config = dict(
    norm='layernorm',
    rope_base=1190.0,
    init_std_qkv=0.0361,
    init_std_o=0.00737,
    lr=0.00139,
    steps=7774,
)
MLP neurons of a small language model. Each row is named by its layer, matrix (up: input weights) and neuron, and shows model dimensions 64-191. Each number is 500 + 40 x the weight over its row's rms, rounded and kept within 0 to 999. Numbers have three digits each.
After each neuron's rows, "fires on" lists the tokens most often at its 100 highest values on Wikipedia text that the model never trained on.

L4.up757:570526447492442484434538481555555515463451484508448525495518438485485501454503477500497482526394516498514531498493521446502546503437538509513464499518477551535540491467525483546451514546522500470391498405451533490460504497459487467552463485496529438507514537452629459542525508414484545437547482492529528524526493522497480502464494462490489455467491579481495599479495494429536554520526
fires on: " |", "ar", "j", "-", "og", "r"

L6.up146:487481480569470434435471437590499513455528555530506567459470534510539534474541459506518451562420574541513510488539540528486482563477542493531457522492470498499470532533529450565523546459499442495555479520489521520472487577501503492527508484446492580519495475582494482496489475537540510443519464504536462435572505470400506447482539536427455426444515500491469544550526498444564495465504
fires on: "\n", "b", "w", "ab", "av", "aus"

L3.up522:510608449457523499475493451458490539494498558538473448535441520496541483517473494509468519495472455539450509522453470533486520476490508473460450583512480544487505538389583504532415507483510506555453497473449468564530473460410498463539527575503540455528521432504473447521489491561550484559422555510475531501486557507485468517410420485478441509491554458496485525535519500562499517525565
fires on: "i", "a", "ia", "ma", "os"

L2.up261:449543437438525506498535473473470382494467552529459474506429470465433550505507472435547537532508519363528488450487478486578460464468520448555504478492538523508496494453506498438575510415469511495483505528510575552450503516484506520499496506491495483519518483526554560485474482576465497532453485453467550458514496532481466512471581548515464500486547418500485475478495442500443508546559
fires on: "l", "m", " Bro", "e", "g"

L2.up704:489506540480494475481409467509490576512532511509512544462533504450448432511470492458391502533445477512488477542461494479431490468475530538560461518488491423555504498514530562501476546449485437395528520548551503450509419524516509465507506529526526449499492478543580567432542436481516504507497520436498438504530485471531483464534531578487463514481512512479443483517483494507522481546502
fires on: ".", " years", "el", " December"

L4.up29:483452498473527399443484482485567507524537433551432509536460479500484481548478524540519449515507517469483484544456486470523576467424555529417495481524499499431538472478567521483579478478452502497555564500445447478494498525537522503495539493518551509446503443485452447518431519520481507536477564567476463449513483483481519458443467580545463509443472585524426497468472461590467477525468
fires on: " ar", " Ar", " the", "ish", "ey"

L6.up105:497503460558447507489553470477487482493457438478493628539489510482509488459449496520531468518517417459363477507539529524534529526481482537496546466515545496560466492523585477513501600536503507524579543454519498488587516486538525602480484560509481508507520520529498586508482589485454487511604558520512512538508501464414532502462475456534480533423523498492479455460480448471533568476529
fires on: " S", " |", " s"

L4.up535:528480434493566552480490530518387517506484513469550474480606504561522521514553476519494565481585484599548473485553555459513517443491457407567560504463455419456452516473541461440606574483496471474483526480504499502501491434525466528473472470496516612520517534478490500487527449478500468557456485523509445467489473457482524500392442494486511512483490549512528605519489522491469512482534
fires on: " on", "ing", " after", " with", ":", "n"

L6.up495:516480551475563466560468573520525525410528455495513518441497471511500548456493472484589485492514449536493532462508505510466423523472542495526512547483554449456490470510540447477479496466424507508554573501543504447573487483545496482431470518446541530441392488537500414537578480496489469483527576466561522463561413476520552508523512528502503553457490505421504481465521464510499515496469
fires on: "ur", "|", "ap", " and", "-", "born"

L3.up724:502525464495517447472577502438490575459479461555454454516479520528513538525472507496473540487485471517434531524552488530462516512477489519463503456438462469514528543441541588531510529484463512539479444480510435520485524489585424440537498487488498466481589529551465427552563487443510531485465483535574459543563624490574452518552449468507548458508463504476499516549480500511528478519463
fires on: "i", "u", "an", "a", "ou", "er"

L2.up417:504479520480527467561508566511449534575487447407473516529450458542561534489561494456464525471504434428495467528499489444484561515534472441430468493524506526571514504584507515455491548507418509503483435453533448564500484495493469447550567502496549501463534508479523403448401413510488555454506486426597499485457462483519525537523487533564512557459461513559544537482516521522546490512460
fires on: "arri", "e", "ris", "ri", "ana", "ion"

L6.up543:488592495504531474514530477489542563461535491534495495521486456541473492461458519494516522473484475503480535490464511526526507499544559519425482530430533477481465514496502527419503461489466576540534537580509470472510461480523378596522506507524454467572549559497549380553512528490464457464551492514480499461495489471460486460464443474472590457461441508558525504477499530444456562474515
fires on: " one", " n", " a", " ", " As", "gr"

L4.up547:420531473519596515519456506512502461519542527540476490483498482512518486488518466472467544461523558457482498548512503571515572431482572480554530446434548486537447503596459465587505490547513422560551471466436541514509542475483475503533490483466492551498509474509463517428478521467474466436531427465581571583524449462489543515446521489533492524542480485520532557476520534458411477512512
fires on: " which", "ly", " that", "ually", "ever", ","

L2.up202:452507550534509514513490546523507509442481536496452458484525473487582425440460522544448517511435489498467478511513562487467452617539468454536505451453484469489551542577448472502520476507503450442530536521531426439522477537572589517504558522579535484478482509501408528509534482454543444558447487493530479538473453476458472532497560509480516517509487544531515552520468553452425513537476
fires on: "y", "ay", "ed", "ing", "oy"

L3.up2:480496455507542462464380516412542557545517511511517499549537502499518513479493496507522513467471519484526488484490660493486492462451492509562489502501574416458548502511502548468449507488544513484541581469482583497519508495529473499492579479559561505421508528535491558496464511557473538499524403482506524464579522539509525572475409490517448449484472519557431545462492478529469533485475
fires on: " of", " time", "ap", "==", "im", "ic"

L6.up415:472524529529577492546517490548481398490445494480494566478505485495577533472545462510506479485562486489514386483481515508572486498517524445440446444453494483474539519558474588546534464495581536509451575526495462489489431438508455485485497525495535475450502495573447530513543448514524471495537507504436446505529482532444576464524487541475414567470564490466579495424492458447533506522423
fires on: " \"", "\"", "ould", "y", "'", "il"

L6.up15:496550527478476487521429562425420591550463569478548486478455458464504507563511483420543539532539470414440504484445547534519494559439472559520501490446476469407523496603578510562492468462545475493464554514489544527533486602485536461470516440544509479497537465541468454488501508507528487501448494488510511503518511578520458441511459446465493466500517502508420547542490516543534536499464
fires on: " of", "r", "f", " century", "ap", "e"

L4.up257:565531477503490434629490510529477488536496580532488496443514486497465492491506568530442552513516449548493494447496537486493481471481558448420512533512507427558479494525507556508438503501531501511533451502454490553483467520495539495471557467500579427451496484488471544532528499483452503520502526430551493490557501421434539492467520476487574462549536434506542474475434530541512556510457
fires on: " 193", "ri", " 196", " was", "-"

L8.up534:470496442499503509558585457491416449564546565526551456472498510449560513451504432489497517549551408521562462535513476491527472525579512549516494441480523487487550448502464455516490551389478479506524550571558518457541512515523440454518495515508487476495496475570494427510548451479514454517558553460482485489527416575490543455490609486541496517506466493513477472466514437443596542490533
fires on: " \"", " l", "y", "us"

L2.up303:484498492524531550505490475499463495480469545552599515528453521454530524494488574496432533452521479508517453470516524527473493494559468390485462460511488502531464478499461482532466518574573537495506440525416568426522539449497552513491475538484471496453466496488514429520573508579478526533507436488548493455461537506551499573466550524474446547417446546465596548490547515469545484465557
fires on: "ing", "ent", "s", "a", "ure", "n"

L2.up41:480489484475521439466621499488580480383519426561557518521495413522510425515500489513509478460475486480571450455542411491468529516509513524534487475470397511482492485496455545471496467474505497460537605522520418475459579503482517563442470523563531456512517501462547486533484455461477535514495497550479476551444554499468502520475495545448551507412514466505521545564495486499517496489488
fires on: "h", "ure", "am", "ph", "ove", "st"

L4.up704:539537465445495557518545496533485523463517548483496498504547487416540494447486474500464471458516480478502479508507477462516445425477543499512529509507456491448490567557530524468490500491450525473495432438525476531425520533534597476418528496465453526483497365475526536544482543533550507462463514548503485498471514505547466497472496502491454468510480522501463485515505444454586458504494
fires on: " of", ".", "ed", "al", " each", " the"

L4.up663:517454480538544504522562545468533549550471417479520528490507423533523524488562556507517448515501487557529470516489474423428527436556466569476461469480458529460482473526487525556553472506475496486408527495472479489424532581487533527515473495534493527542466507574515548483509526501464502436496517425548552471523572439493495509441436445526467513485447445537435392556518488497482447486462
fires on: "s", "ur", "red", "E", "up", "ased"

L2.up117:423508494502537514497538528537465495449633518580464448414511587520527440538532486487432449530477447475541455489412512573582503549461517446524537547484518477470498610500521553525448495457513505553478501577510477521425559438453532549479520519549487418498487479491538554493569431545523458529462514472480444461559534477493498445556520506499473452516532547510510487537439506521565499491483
fires on: ".", "ang", "ast", "ert", "g"

L4.up446:493513516416574502490507487493539457454473509518484402483520502540489482486474527457522482504516562491514533519485550479501554450466503529544500486405520495528456549496520567514437481533425466528384453490441506455514491449509494456469505506490541458549547509498468526448508601546489416518500435486479506524514515463462443591511497482500555530551472463518582569558556486541527493605421
fires on: "ly", " system", "her", "ually", " club"

L3.up57:448493447453503469545485643479538446496550505599537448498472419524560485488520505505462505488499537503456464542451500458478504528423491496533520457490521460520524459535521474489526481531484543486473551544474485501487468542605450424526493508552545585455539480420518505486491446502572532502467510476537480491484462526482528435533490504536510465383503509522525529423545468488548561507499
fires on: "ow", "ing", "r", "ain", "f", "ah"

L3.up246:481485503513506502541538509491474562508466484550436457494438634511520506512523493472444474508419560512534450551539520517507519486482462498492552531512508448459475515488530509511471497509526548469453456490458469532584447565484532472512511518563499463528479496535625453518505469607454513563535459498486490474511511565462541559452516489504463529436430464435488532487537432524513460457513
fires on: "s", "==", "ast", "st", "and", " world"

L8.up460:490474476527431476476529451437531498553460520464512499453454552538407418542488453518603504548502516452572485525443504553548499510521484492516485486607521539515461531486518532506449464466528496529485468435482505487547556452567440544445444541533503408492495520500498517437513531530494475441459462554538516497536593491464396554555474551509515497495522499451512553489458461550442441495517
fires on: ",", " in", "-", " and", " along", " tra"

L8.up544:432543511541429431507601513437410569524519569460543529462432579490466529520550481400595495474453502442552556441511513491541422495481529537472473524511516493469465495489476525505410491567426483520510454468498505449577509520506482475538513481523525530491545481555456520455511518562453437499509511494485481480513558541479530521566521520484503497500454506511543418484538450467502532510558
fires on: "w", "g", "-", "ong", " among", ","

L3.up640:496632449507518474529506472471511558436516571399475437431531485519466479544480568540548548451501479550511494513466505472446525462527533480472472506508512490498503566466465538467418519482492464450515538504509534546462473532437465523517579550471493533569504473551434434508513500454503463479494456543556526520468541512497498471471500482467477508568466490459533472565502529508546548472508
fires on: "a", "i", "e", "ey", "in", "on"

L4.up383:455550462528505499429510503513512448428514616521472517481481493534437511493542526586541502512516488501489469527512549477528461480496526514550415508484508458423454539387500491515513518415505531499496470534575459491443556542527547489502502523462497551496406500485435438496476546446451573520504467475507459545479546509521534471514494460417475541475463457540493460553572417531506551445523
fires on: "th", "st", " inst", "eb", "ying"

L4.up456:519563484496559505510491447547562468498457533447453495520464464432456526517429519505470521507483462552480497474497435521503458488485486551492553515469491599420514574478472477517547518422546419562563495515548458541446505462539525516558448484443508469482420552507563493498506533469513492426488516479522524500553577477450419444483471520477530484482498497572515550545464564477528541497535
fires on: " At", "t", " at", "int", " received"

L6.up737:526493490469451477531476471578553460496482515497424468559563477472478546508443540496566509471403557454458526494475441538510432466513511469547465510500461547498548555536532527568515472451461516494486479539476431485485511525510536532443558484460541579478528482520559511405531508517496538480533413516471518496543546536455459615488420502492565427499531482532514479494465520530465492487489
fires on: "ed", " worked", "ted", " went", " ad"

L3.up416:495535534553520481493475537493462495505510531510450540564571393425445490528500515494492501505500556587506534526561455511505499495533531483495552532519475501424497477574560514562450548535536552494456560512556495519566462476507492511481523459445529502522587479531522413439512529525514497442478423481557448498517474472491487493492564544435540538475475534458450458455496411470520508473412
fires on: "al", "ar", "ol", "ia", "ous"

L3.up79:489443488458578522522461389529483407459486506459531501558534431514503495495509525496471589489476500455450468480467555551441434428515507468512505508533516507484522529488461538597414537447535480522408534468485495553560471485534464480591456473523473584507478548497499534461532514479498473519537455516513489442531538499513513462518552520529435511524472460517489514522510494492485531584526
fires on: ":", " as", " including", "c", "e", " |"

L2.up717:425465521498472530540496508445451456426477495541482530580540505505540491518504531387474517465541513446524507487514465520475531519493521455506525511427443457503449491532511520491484548512443399498482529480509426470498459562577502448459464506524524490503513499437429551502555507483435495438520533462509469468478496515544558443492514501510488443489460535527558434481583474411576542533481
fires on: "ow", "r", "er", "y", "ever", "all"

L2.up414:472515546492508489461465464518444521467487500572503455523452526432539545436493467507555509437484478505514573504446527560542493532518395530490562495562512479453414480503537527534513454412554427502467541441532496519465497469533438527521496464542510546534539505529515516554484445458540557498465539478479457468534470476516477457518499504495488458499478489514477497495492454525471504560549
fires on: "ur", "y", "ac", " ro", "uk", " My"

L2.up246:492521491553522474500543545444485508527423505515489480487425464432452512467394493470407557548539464497447481525504484433484458534454518532529461523471480498520426525501469504485537535470503586504505510463485453503475549417461551492562474462529502495542516516509503506531588543473460487498519526452540546448516483496447470515445432583457466466537536470526480507485499513570540431511550
fires on: "i", "us", "ot", "t", "if", "s"

L3.up83:553514508478485489486577422476526430473566446549539527473516452509532428509481484476478481472545439533523504440573503468477503473469502466433513538523488518503467446455468528525449483442491440521470554441457523498521508477542578529585541527456510468440522558478482510513483551485538451463486552495541559483546478419525487481475548511448475508488490474522542559537478476456541533475469
fires on: "est", "ast", "ar", " to", "per"

L3.up330:455526472465481529492583469490425483551527451505503525553445527528532522424443482455553467504502512554554475553485503526501512484509484505471522577461504498527492461553591527461528544430503427465516550485515557501449498451580520511524491442515546476415523457535498595587464503498489550544499519488436512477485584488499516524499441505415479567468511513473460433505477420526504479533489
fires on: " of", "ly", " un", "ely", "ed", "ot"

L6.up348:565445420526442510507493495541586476431523593524478471472484560515458491485499522514451511436492489521501448390531577471464489439459479488535473453493552518556506483523527470513479504494530499517516534467470533494481522549541466505494498592508449502431433521518430545478433551615549509497525496531517455529546511481448526533571563487461521505501520523487472510452501475454512539503505
fires on: "p", "le", ":", "un", "he"

L2.up378:513461453523533490428495493471378520485427511541460499500475498502518536527453566455465515532438524469516529517568574550515562448535458455467429443449525455508435628548479464435528552508515481502488554455510481517543511526441494435529518529509524530462400442481499483519498533565474568546508501567504494528507506530507468520546508463533446472412428497520524519512565488511540496498519
fires on: "s", "ation", "ages"

L2.up375:458478481484526591438492423463444552507511516492513533532508503454523527540492512497428464525539542570502535572495484542499481519474537542438565496561470544435474495468530491511521504424588438454531500543493459521470512435559514530525498554525497597494484554482532473551495409465518502454461435490528521498468516441471513508474495561417567470473510457476508513489473502455439458490499
fires on: "at", "t", "ic", "anc", " at", "or"

L3.up8:576486506418480532497482468623454487515443548508490519455525446534488435487439506486487527450442528513522427491491524485463594499424432528479485467510506486496490530548501485552488507528546517536387518435515532539514494499481519502553489476483583439523497486527552481457495506516453480449542496498516492471522507447502489516567560456472477523456528529463485500450520524459416504492510
fires on: "ound", "ac", "ust", "ar", "j"

L4.up741:523565476485566504499551539454547551436512475546502399466510486557506491548488500489551470472473471474505488510516479490452510492520550517486464545448497492436378412459444552503525527473519461502442451442543499526482519456489523508531514590478509473476507505504505523545481445576472489478483478497500538485545511468511527540435494438444524475476526421520524414503472482517489492494470
fires on: "up", " County", "ur", "per", "ific", "ac"

L2.up23:431532475575482499528487489487548526474516460506420440452536481519519478504497492529522493482460448508502534428449525525495452549543475511546470468539475492501516500513501525435503518513501540523521573506557599512476540463479492508545508453495427522480477526475513413480548495502476507490556527513443532498398461512518523525591449500455467532502525484489457473421599589472514495437519
fires on: "ig", " considered", " described", "|---|---|---|---|", "|---|---|---|", "erg"

L4.up163:590477508475514520481501623475563558414507460545485511425467404484495459549497459501532529555505474576587419486510449575565447536544507545515463419515482488494544502434500503517500464482465479538542558513489539500542523480430521496501476526533496500509471443533541437483537480444501495509481509496550448508509479514460537425465450473535564488477438486511514481543450484508449474553544
fires on: "ap", "-", "ro", "ip", "b"

L4.up436:448490552476545508408510456472517457458457534566531542522542520466502483525430506386513495539470544513470425432473509510436497493568515510528427516480585521546457542483482457493512443466482585450531434548454505525500479507571478539484479551495479495450515480539474474554577520490481519483440478517479515480499466517535460545507456507489545428433476459525493506508491561468504483493418
fires on: "st", "ur", "Ch", " so", "nd", "ran"

L2.up91:446519365504526574453432494459563493459522576570480527499544501528490541522499605505514492542525545456551476485519509541419480520538489517518513448481486460461472508481466505447459488500513480481478446529515498470568497518481509490453503428546558535487435563521477507498552526461478524500529400515539414456475507500516509549467455499457483471499464502432490565494560522502545430457525
fires on: "s", "ing", "ed", "ured", ","

L2.up248:517506455532553461489555496497503462598461483537519533495543484530446513469449463593495480480502481472491485504484426501540456488415487476514514562542503536492497463443555614570472523453521515494500443476448443471481500473447464498497531438500472539450523551524490540525544488497496463452504572497523609526516481394469484519496465559471478574509511564513592486486457446481458511545450
fires on: " to", "ing", "id", "est", "y"

L6.up462:510488398538563479496504526422504493472565471466522527535472533596523504454507441491499495546468467486436504482450488523503544518544479487510546461542562512496503521521581536518543477477488515572508479446517486501562626528514485489427539495516509511479485510432463478456533490504481574553445500510529536542472538481487523490459461461539564518507482462443507536435488482442523542509529
fires on: "==", " R", "az", " S", " r"

L2.up480:523529547518526509563486443462421472546524539489437533564478500450523558559517477461530456423484484466510504473478491544511508548518528470488478550462541460508564510485514515453525503472515546487511461558466546477474526452559543466540588503472460538526506526485512470494495516561463481515537508548529543556520447568569522457492420535486575512513461553444575565436568465537498497589559
fires on: "im", "e", "ud", "a", "o"

L3.up123:503537459588559581572475518457451485440499454555471509523408456523530470496563523470481438495489565487532524504550536522394499464497512535512510470497460513520472491491525530519477426555481551532497524550509506519496603499518472458511491465487480540507423512449464457485498513491404433485585542529445579552570457492496470508467485488515515435513482494544602537518543459464553526445469
fires on: "ab", "es", "ing", "ap", "erm", " use"

L3.up537:460493537503592529494458551520560526448576556502461451492466476482522496483445528498456506526510569474523513486441455553473504498406473517556489489536547413435565583503513492557494477480512490476503481529436457550533446509480523468560458401535494493547503493527455519522427467517526489568532455533556471487530576499563488466451560514556460494429503511471525506526520557420447540514522
fires on: " that", ":"

L2.up93:478542468502535431474517488498533511439538540521453461580484530474490463483522461480536508468512444515508451466430541498600507459509536440522478430497565532533505463545436456483486486497544591512514535460549583545488509435520450533436498427473548427489477535454504555529477505450501524535503523449492518498452533506492529502472521549456477543458551486453473500550472495436348472515525
fires on: "h", "m", " to", "he", "e", " be"

L4.up399:520540497503488430453502552515502443499548489443425520528560535504478456504516492512436503488426511516448478475475445487616458540426493511479475521465552520530480461502521422446484450523475524553447604493477502482560551571500460594484511514472475525463472511405453532523466483546516539561484449393571486528527437542501510473504568545510487531593521461578503453561493542522476456554530
fires on: "ail", "ind", "att", "old", "it", "ook"

L3.up702:563472558522518471477473483496446507523477539467522556496519497496563543500520434475439531513431503452517472493484560499519555516495453530473537514473452509527500466479439508472403529478476575468483547465499392515599488513506544515488467476451439552477485485534475489493464490537513539547480440471459454527549577493540523571551494529564508536404476437516475517475532448546529486502503
fires on: "s", "el", "st", "we"

L2.up432:540588495493550523485481431506513460498501416466544450509503549410509494525531547477539514504493520579451530501490500505513470437525476465440466462435403514522505494503557533493573450548487420541493596488503470439456456485553427548493500513494536523489491480485473553458445488471465540465428477571534485522547505515547500510507529405546487495448542501427574546476469476576477549545541
fires on: "o", "y", "a", "ed", "ing", "es"

L3.up192:519514546567493472446502475555485478451502487522517505529464487500507454575516452501439518517514509525525459514566474560539498507530504475563423499468508453532554476440440558496573486462449512481510510577504520520507507505476470549520517549522447593467471458549462494434468544489477447524454548481579470476540545527507439442556449517468544526510545446496468446493509480478416472518558
fires on: "ail", "ie", "ro", "ap", "io", "ote"

L2.up542:510633453467503487503502566464493557544511539480501465485543452392462530549451461533495462470491482521523558519492570460554511490453546471477436520492514475483487555500484503530502471489527564512507490521457542433509503457443472536564495562470450547406552492499506519530466538480525505548536455490547490491449486510465484541533545467468519452562556577511502469457489506434504503498424
fires on: " China", "ul", "ing", "way", "ang", "in"

L2.up664:521533537510473498509487481564463468514456546469499415523529519475513461551397496442403528521397517514511533546481497438520480495536505501537575526512449507517512548461508606508436543514440589459461565469523482529567486464578572528540476504475417536528511529537549439471478540471528532515484477480587460444586481553443502518497522526491424481537522485451465526497468527462501480458530
fires on: "s", "at", ".", "i", "le", "th"

L3.up758:558498493450515408565636552528434495409459534505476509427497447530537536529509478469515503504494501509495426500539481482471550548509473421471437488500557464514465562513531530505480477529511488611442556541493518479488513501512456549448506549549458559552538496474489456529506512515508416494477477513580588475485484539536495512520448512561531577541462527527507564520504479561542537530495
fires on: "\"", "e", " |"

L3.up686:552543435536480478503517545554453505571469482597456541452496485513484480488523478556510511459527494543527536483466493497479525416579484525557529434417587430461452536502492527521407503475503486413514539595499465545478445474520492472466489451521549515436487491508552486519531518400487546488511472490474478528510549498495571502443538513540524489520502480518447509496511471576498464486595
fires on: ",", "ed", ":", "arly", "ated", " |"

L6.up755:561545513577503488497543514522552475509446493473583455496502463501495544432436434463524520569537527602454435481532366528466478582469515513467471452443514504470507501558494491497513481483508466584459486511514509558606504465472454491488513530441496495530515584471501569516477497484451468533405494517529567526442467540516529476484510465464451569488536507541537549488483503509426526504466
fires on: " |", "|", " •"

L2.up125:437557488463541458489553528498459449568463553481512483556525421488488527497453531559527461514472532427487448511484466486511507507469537568467501512472485484506457534489500563413544499520512584572453507468501526470366495488559453500537443653534490541453498504488557472562530512516482490477564521511541518450484468515518451473430408500474581418523487493535513486431470529536489482521573
fires on: "e", "ing", "a", "ory", "in", "f"

L3.up521:533448463562470481527495520530499452514429491472451504500499485456557530496488526500487520488533440479465553501493529536499488457503507412505470551466503513545489461516555495514554457496554437489509502514534513472455505486551558544583525565546497487438482484487473574565524467439434431482469579547583474518552528491534518547500532433448537511510535473591515518470542516520453480545472
fires on: " |", "ing", "ed", "y", "wn"

L4.up112:543506446446514475529486505443466490519482534506453491487436522485502468483382515463494486549494507548447502529405452508529517535547479480578467484487500507489536510505508540532465557457504509455502449474425536516520460547439543528524489473477404474575496475488449501513570510487562462465511468539591577463484533509552550540485470570564499596444462509542528542565508527484534510573566
fires on: " also", "ly", " that", "er", "a"

L8.up493:501429469464419453469536541492538521440472385535524563559512503509486443493519583506494503502466497460486490501484507515503531566431556551522496508477469465458522461473489529540504477507467571554505512491458492492556466528535440469508502506504558510517519493494584492571460612456480522436567545437485537496537476503468522559557504488482527445491536430490462482455533419430476525504524
fires on: " s", " se", " to"

L4.up393:483436452501544525420440483531485481549473452510456464474524511490502487500457490454460405482451490488577522556446443469492473504474509548538490432509436464490452549471508565534505516426554519489532581518544381614503492465517482519459541473496536452539542493530546498430516466514466535509528534507578511470533473485446560520503478472533434509549513452490445501509517474471499500501540
fires on: ".", "el", "B", " rel", "b"

L8.up434:572423508543546459549586511469445538483540533525502475554508556589504499488508483507487433489507449510542524505476405518459517457403495528499493521437458519526450545527472470489533419586527522497470535453474445498527538536513487477522509542552529601519514496472428485484468510475498545520549458510517504526476503487548513505494426543405517528457493452559546513447443451506466517459484
fires on: " me", "e", " Je", "ph", "-", "st"

L4.up598:570529463538543483511528463542510522480550424560492439433515571507468489500472443422464486509397495511508456500487569520481548539507506564451530469507566460452500506486519476495551551486474467467458492533456469479498407543480507557512484555488475502559521509497415532654550490484530506507426441573469464516530538457558526546524527426425565503430521503536482532510450516489460520520555
fires on: "op", "er", "t", "it", "l", "ou"

L4.up365:485534471542451530459511465517479409488530459555417473499499470496456526499480568503480550522461495441542480484525448541550534493526514594460557509445484465526526473565527462492550513508516420510474502489482554529478536511467469482468523487520577462486504500515465552486522466519467537580473501545481569520502505407460526558494563520457492498494528497476415481527478416415512520510474
fires on: "ly", " more", " not", "ely", "et", " most"

L2.up124:511490460446477514492443503493530507525592453493525551496427502474499532512497529398500523467450538434451521481501528560470507537489431437586508459511472382487500577538534501538545513470404429450514577495519460506539509505486583517463605516523512550447501495499543533446553448473548467526505475466540462500496469520465466487517452508495477448510491495504503493460460461588388515453518
fires on: "ed", "ted", "t", "led", "s", "ing"

L3.up229:499545576535527515476508556435522440509581503513519453471475508419483506484496518476429485492463480457531468443438526491473421532473485446474480507535540456551487524479480564469530517535529501402541444440508443455543472448482514536520511427521515512493530543455608488519572456507496551521601519462517481461461470553540410476533470533535489526505493483547483450506561494481529508586491
fires on: "s", "al", "p", "l", "el", "us"

L8.up414:458463496560454507493457496532550486466470564389548479490491497493504493488482521454440544483498484625500569515466521467579517552516533504489459456501551533498497535514545527506485405496456446514566540539484531536462528504453520552599498489484520523508527459483525443525485513515572509473456441506537537533510454497413466482532513510429507505543495443481503412569545460502548466583493
fires on: " el", " ex", "ac", "l", " del", " ent"

L3.up408:500556494525576489483554535461485505487497457482556551466465512404488532518525506407536455483539444468501513497540500537520481496513507562512540466504419467490431558592532489433491561451527428464510507463495484549493475516532526538512508534494529441513512414524461526525494477568465486523552498544458493486468495523536438505510530529486476519511615457522483479438527469504528438526557
fires on: " of", "al", "s", " or", "c", " to"

L8.up374:566476513535508452512427474534513482523555516484506489526510503484565476505488513511490535467506523475521433474526520492514591495494496416454464534502503485517493529505550477548532560457519543461528585488548478430437541505512490475456554488518536576587515545505504511483647469460487467487480466561564495522492460511514465493471481531455508472512580532456543492455502454466512557365505
fires on: " m", " died", "M", ":", " office", " on"

L4.up762:497456408532589488508493496571439474448500505505472442507487591426525456460547528480517488484519522478470552484523520487494486514462529530451527479456565480485429518486524496514446469499513491544491467550432550447489503468504509478496582459525509531420514446540519485458474537496515507530534535524477457368402476534508507492516592416411488488478562538481527488484489500489431535475540
fires on: "\n", "f", ":", " do", "ar", "irc"

L2.up181:541472479505524524509512545483485455521459561614477467474549514498544493466454475507486552426493357543486482541524494525474561459520438561497536546477529500501460528577452452420457537502491515489483519530463487523546540543428425455533447518564515482572488510546477468497495510501520475539571527462459537563522480468399531522441515584497519463441512461429524489482491483515486516541593
fires on: " pre", "ain", " under", " to", "e", " se"

L2.up377:440527462492541538534456547508480525522482511607507533416502538430534441505506487566453496452489497560541475539477530538497446478484465488469573445414540485551539509494506514501450458477423536438495541533446483538528464482531534459543513471485495529512485576572532481462467407481495493493565541514437497482520515523540505544547432500445490537521486523474446506430477388540480553525445
fires on: ":", "om", "ied", "ice", "ed", "."